Weights of a small GPT-style language model, trained from scratch on English Wikipedia: LayerNorm before each block.
MLP neurons of a small language model. Each row is named by its layer, matrix (up: input weights; down: output weights) and neuron, and shows model dimensions 96-223. Each number is 128 + 24 x the weight over its row's rms, rounded and kept within 0 to 255. Numbers have three digits each.
After each neuron's rows, "fires on" lists the tokens most often at its 100 highest values on Wikipedia text that the model never trained on.

L5.up1107:133147102128124080126085136149146135148143107119125089111163135163155151103138111094134114138167135115121162129145130159138077120113116132149182115132093118119086118108198141152107088085106114149095135129098139116128162102098124167153157180120120136118117138133184113123101112133167138138184154099139127120163143109125151144153136132126109122122113123107149088118124146131089095147105
L5.down1107:117129147143120139154121109144120143153125135120121090131118096098095113170155124159108120161144122153150092142142162159109134169157145149119127117115100132167136123087156093108088128133145113113132184149138131110128147109151169129096100081130113131165109160141074074114164126141109108155102106140116100140139183104135149145115158127078120140137201171160121150088153145093148158122157
fires on: "s", " of", " to"

L5.up495:123123121135138132108126156102091133121165097101112074136128108153163155096145141144158145081164114115135139137129110115136091117104125165121133122131100131148120135132086133110103139138139114148141113134150099104116121089162122089102093134155131097056123070148127150133137100108165107148143133090155119144112082134118154155134159152122157117115146158121121126067158124124143120132121
L5.down495:149094146155114134129150102182139124133095113147146120136144114136131091116127132100134132157092113124166117145127128128119104190115136139110088159130107110108138094105153130147138123163175126118115137144132158126128139148140139132141106103081131100126111118149138091168107134135083144114165148111116137136092132122139119080154133125118090126095114122150160158147174114162165153137131
fires on: " and", " Diego"

L6.up1510:132144103125159107149130102116115128080122125154114126098144161130119122132162134121141112122113177177114160118140168127117089121115124135082091111128126096151148141090158124110156143134141136153094131094177115099105106123119104160102140108132108109141103136146114150091126133163193126146128146109170130103112136142103098093135167148154119093107180080121128113137149137155115111160130
L6.down1510:109163116131118110119151098113146130137160154140152147088113114141129125063109107141131126102089143069115141156124133144085145150116105114125115124083161106125144146114152156155158116115087157214144086113120115109122110123122173130147142147128158161098128156087134120103082110132127175127150136098123138117112099135140130156090139158107132172105124146158112120147134122080142149131150
fires on: " |", " 1", " 2"

L8.up126:166115086120152113152166092131120120082107106096124125159132115150132143137155120154167157096112150149137116148124134131130109137135115107102112089109187147092132114123155132160041092124113093160110138163118112126120139130142107123144133126115107104155114116146095130110109141105121106129176121137118139096122168095183143123117120107160103118105106115112160104096159132122149106156143
L8.down126:121128138125116136122150141159124134118151147145123152138164091085106106111099146112123083122130143090143137153131140125123170123143113115123104173133075179150146097130139164162135118094151131118093146093099100161119133127119081107105110089140121122126126113149141096146117145125165125118090132116136127140125111139136105181129135124135126138145083134137155138124145057124131104131176
fires on: " a", "-", " to", " Best", " was", " an"

L6.up1343:084122102132113069166166155174128136133108127120153087148105119130165132118122120134124163115156105095112125121083084150136133100096120109133113101142111106129132177168164151146073099119127095157104143156102097136074133127124150141138170176117093155139121096113179112122129098138092128129100148144129152130108110117121104149128106137101146126126120151144147105105147123123140151169140
L6.down1343:166105123087124141127124134132122097137153131100142105147144138098150153127095160119106094169142093097141149131131131126123104147133105138150113149147154096141115102160084131114098113123080115110111130094092134114119136135142166131140109119140148114140107165130137112120157153144122134145146128107156138126118085124115149093100177159119156143115146118117138120116143153133095122119151
fires on: " of", "'", "s"

L7.up1225:106144127106111113160120135139172138158110101102156128085100093106180164096148135109176098108177133129106094141129128122123140146071090107082132100154164145118148118134150140111099133160102096148148124136104108126120139101155103124134113131138113150100134102140134142134133152125178096126147148105105147161137159127107106148122114105151154139111086154143148151157125133143162125128164
L7.down1225:095097101079111153114122138081129085110121132175128077146163102110116141136110132129137158160074122091122120113111126138108121106123185186090124168141136139141154114145137119092122109128165108141095148158157112110163138157140148143157155110137179131127103155128161168166127114132110139167096104144139135106113161143133145143146111161142113150109105124153121142134174194124090133133130
fires on: "'", " of", " has", " have", " also", " had"

L5.up634:111161111124113117125099122149114144078143118124118114128130111153107135096099164139137115090134138128099105149159106161091091133110098073147132119107114167099101110115157149094088151096151095170120103120138129141131124127161107155149163131126100146119138123145142145111112166128129097132172180183113128122117175113121107141101128076099090136108110150175133117124087180129143083159121
L5.down634:084122111164120138146133128134096146127127124095117156179102126140125131111155149121165110117157096087102083111110117133128143120133079098154100148140156122151133157114144109131146123134128149095133117115115179159123175127173131119129127114132097138104120147105105149167122073118129147116121097110126106152095108131147124106113135088144128094169128158105122121163119132111167153151131
fires on: ",", " (", " was"

L5.up1334:163084115097127151149121170167083137134140124155149099124168132123153127108118107153117136134152147123116181161082136121122113116143122119111112114080125104097128097117131114142126097114101110103042120122131110134095122123119147158120154094123101125126124085155119092150162094116111130139139165115162135118111127146085146124170140141141099087139134103105111101078127139153105128169113
L5.down1334:090150107140131141149118148122145136142143122109112146110097120112093143087103113108110124095124135097091156121111129119160102150120121108114100158188114106116153104097110114139143104137131121125124105163132128150112125123123166117177086105085146125134097140127104118128116108101129127114072120146149163124092114143134131155103154122090160139070105149137141148134162111050158103136139
fires on: " of", " put", " the", "-", "re", " Appeals"

L7.up925:154116145126116128130147153120104120111133109124177100146123120128203130112154110108155171133128117132091117117133099146109120110165122129149130073164127128119081210132125160112153145121087129151131127127129126107101152137169120096147130110154120121143091133150106075122080149123089068162166170164116117115104135098159143125124143070085132127121076115136162109104099122081132124121098
L7.down925:111154122129079068158131113144139102112148107088137138135116153145125076081120124109118119136084123093126085165130126142141185126074144105097106110146134138113154098122169108135120179109145094144152106227119140101147112162114123097108123124126119113148130101105111129129116165131147127160096116113157149124147123161146097118097098161106137093130097134120124134099106145129150119087111
fires on: " to", " was", " as", " Town"

L7.up1418:108127091134109139133122142136109123130135102104114081136100158093151158110132124101162149124131134124091111153151147144123134111138119141085149143098142124121135156146153120083093169089076100183108140153156105165131159131099123119145140102106143124101122093127134116130125144144137091126118122122171114113111118135130150157128145096114097087160131137138128132129105141109115129128119
L7.down1418:119150170154145126097159131138147164114108118112141124127156110139118133098075080128159127152125122117164151085099147108133151129121142145123148138109129114095143131181137103137136091101131159114133075154097139089153129116153129129100124104132179147095113092123127074139137095097131155143157145136043158162142148118126105136126103156115113128026155130140116139086118106120127133142117
fires on: ",", ")", "\n", " the", " C"

L5.up385:140123133145119152121107120134148162106138115144131141093153087118129163129110148154147175061097147103099155163172136149141125162144140108152120120122140123167129182158119119104142107094112117174129180119117137126168149155140110165119168100149128152131119127101133107179119116120116148131170096140098125100096144138122090154086128124120124140114115167101102165121125204118148145096103
L5.down385:103137124138122179146158118092126102120146118143141162102128144142129133154124072156151102089149144117116114169158133121107127115147137117124146154101179149131145138143109135136111125137131067120122099113087138137124119121104112119122102152124092118094119148104152066140127145094134163104151102134107066118120155172169145122162136120163104143077131138140129157095150134114144103146129
fires on: ",", " was", " came", " became", " is"

L6.up213:125154094129083123153127182096130129133107129160102149130153186137115144119151153173132108146100167116139120118164130124125168127187134114138108146115143132126137161101103124099112092078111097159155159155141125134088151122182148110097151113083147131103139156162113116116124104081115149063157114129103129123116092175144136103120119162117170110112109126141099167079148169111114125129118
L6.down213:160111098141135129108120147143140094111147117113142115100137162136136097103126134103120137134152142124180104125124118159140154130064145169134162130132114142103126108084151123133091097111105106127188079109096129144118105115101143137141138122181170148123148119093145137126140157167147103151057150118120131125119150082100177120127142133161138129173114131122120118161127169152126130127136
fires on: " and", " to", ",", "-"

L6.up1509:151114118127143136161128128132129140114140110126122133160127127110111133130119133129090133112101142162125150108119083107184095090121089130148081125103126169118138143108125107144149112092105099125085130099134131073160149118118133149111153136156117110157139181151113124107122109161117091124120170127144103130110142128101127130121135130130114135134160100139133146137118139110132127101129
L6.down1509:093124150135136155145174117113070154159115144087116089131063124085098106107154149132122145158081142117114166137118104097134114146082108076146115111128131117126153130136113120108139144181132141123083120162133153102117136098123172135118119142158149119136172158166161100117099126144138148099162173143143131133096128138130149155103123167117165160112152071166147164143146142151127125084134
fires on: " Court", " re", " of", " Attorney", " Appeals", ":"

L5.up38:115116063155144105121136140133112097117144093117145124121130170141107164106130137103135109108154150109148088097093142119140140122163095129120119116186089118146110123102101167116157117116112114149148175152134105144153130099121081077135103144108088140148117131129166120109155112075153093107146124132144130138126098120130136150111174091105195143099152156117125166137144124141126164139147
L5.down38:166121162107137139113123144137159094162133145164125122128119120142174085113140114128149148168098111121122145154180147111141134098107141144148122096112082118147128119171148124134116126157103138157118106083129132109129150148193164143155188099135228104121108089130120096144093151150114158116095119094128109076132166114111115095099093126118120150136104117125133115133102135148165118117142
fires on: ",", " and", " 20,", " 1925"

L5.up850:121120130160116135135096102156136127083093104084112103114131127116115132147131116095151175151134158103127122146154083141129159152141123115134133176136139131103122119112116101151107124118090130136076134188137148094089157136150127131148144145124131102127133192130111118112153125121128111133139155135128110118138105141130133121149198117126125093122145147092126127120133137098123088137150
L5.down850:125142139150124152124101153142078149117142090134131067130116159103160113176113117176143124146122100092168125163115156107080147149124146108174182090114168113104166127056141086106107120095155111151090119157122100125110116124160147105128159127155089096129148093096112166139137129128149121156116127119117159144149134133131109079131157133120127095171126137144127095102107122103109146099115
fires on: " in", " to", "th"

L6.up285:112083125147142098144101107137111137110140144145133124143152119123125122143136144137107107116166166137101096109163118116173104133103107162110147110128123110142129152119151154147136109133105124110098151174152078125104137117090105163130158141127103146147115182159175115075120152105117140168130156159154072130127160117114134143114162153128164089096120057138185152072143132106121132090104
L6.down285:164152136141132168133120118128168117124152119131138151078129162128107114150125143114114145141122096100127103122142129147122122134132130120140146127115153084118124157127168105171148148141129141154141130111121150157078134134133098134117174175116198116130111111122105137102123116174090129137103151100085116090142136149150115139137146188169139107108108131145085112104108153139148122167153
fires on: " |", " C"

L5.up413:141129097137122125121145128085123125161124106137128087143151156107102102103170178193106122147086142110118130143122126156142091082148143091105108170133133092119123146134161138143132131129138130153118158130135153116099156125152072160177135176106146144151110142173119051100105115116135156125124137190100100150073120127192114086162134132100103153136135139154130105113098138112152083128123
L5.down413:112136100110154149133108120117108152129099141084130105096115122152118157126126120091116123146155154130149061126119140164138135114092138142142135088115129142132131091140068140122115123113106107108139128107136118157132181099128150122078133123121125172123140098068116128161108138124112099142149169065119134148159144089113141123081142163132153083134125151088105143117117142113123149129151
fires on: " (", " as", " of", " to", " and", ")"

L5.up441:124153129156133159138133156125101149126150122133126136073139186130134153140152121082112129138140123167094132131123098113134108145137153123109169139156119103149079138127137132142164174080085177135092164127173076133137138119156080089128131112079144132109145124134137116132160149119141142143136086075142082142127118159106131117108147116147095103133167110157119156137145137119139199103168
L5.down441:152113135111111161133144104095120104098115117159133109160139080106148095116122092136174124129143112096116133127159166111141112106088139107136126112119145128128123133113114145072084111138163105036102073111112148169132135122133150144132098155133117116091116103132132108135105095141088127121108133118101138102166128131170155138147104191125152137115131111142174135116147142132092119151115
fires on: "\n", "%", ",", ":"

L7.up1094:139160137154122090120136116105120142148106158115116160112164124120123187102096129128134103157152121153133124171099148114149135161109119150104112146109141111149127108138143168091113120137157108167110115155138094136142141168078130149130142117091124142124101135147164099130132133133160115153164128087116142126132169111132131117136125101107137126087141121202131117126136135095139121136111
L7.down1094:121144147163122146135138119129121131102122158136155133139140142080117150114141077108109127146137124127120113143104126111103146171156143154089116142160144096094157106111130148103137150124123095135129132125175130137127151105119152132158125112126090153168111139121095108102120142152068107149135116109141134119110141113112137171134141091148119114104115112149115126155121127096119100112130
fires on: " to", " did", " served", " for", " in", "t"

L5.up698:122128126115157125148114102163137141078122110117108166148124140179102163128183142136164098135162132162119175154087129144109086115130121154133163114127128136116070146132117135148140116132122105173089164101140117100138121115130146108163131130126092115114146101137134097100110157105146131157143140152142117076125089108062099115174096097144132127120111130139133115120161149158140128151154
L5.down698:121100160114086108101097154135089142120134140123121109113088126141125118101168110101147121089157148124089108073146099126149154142125073139119105110121124186143113160098134127097183145119111095131121105124137174140155139115147149146105119101107166136159136091140115146105166130150131059116065165122150182102115158177164180138157130166107152065140142143131114112128132147078101136122139
fires on: " was", "e", "b", " is", "s", "y"

L5.up493:156160123119135120120126091142117125162131114107118109147134191132178164104162158130130162095151123151153144117127150116128103159130105129118127110144111106106104101169098137110102157103139151162119103132126077109147132127106137138116110166127150129094150147150147117109160143148147093156125057144125119113086038156118135149121117143119159100138103158042131184116132113119097131114126
L5.down493:127094148153123165141113115168078118154108143155141113087101147112136095136124140121117166129144157123143089144120122188086129112145160170103098146112166131161142144096124103130088130142143148127153154164125167132129112124134092127103140129171112115097111147126110111104134136093100152128146155152095154146181157097178146128119135093120100112079118140157067121109124115095158153131087
fires on: " and", " &", " i", "z", " Association"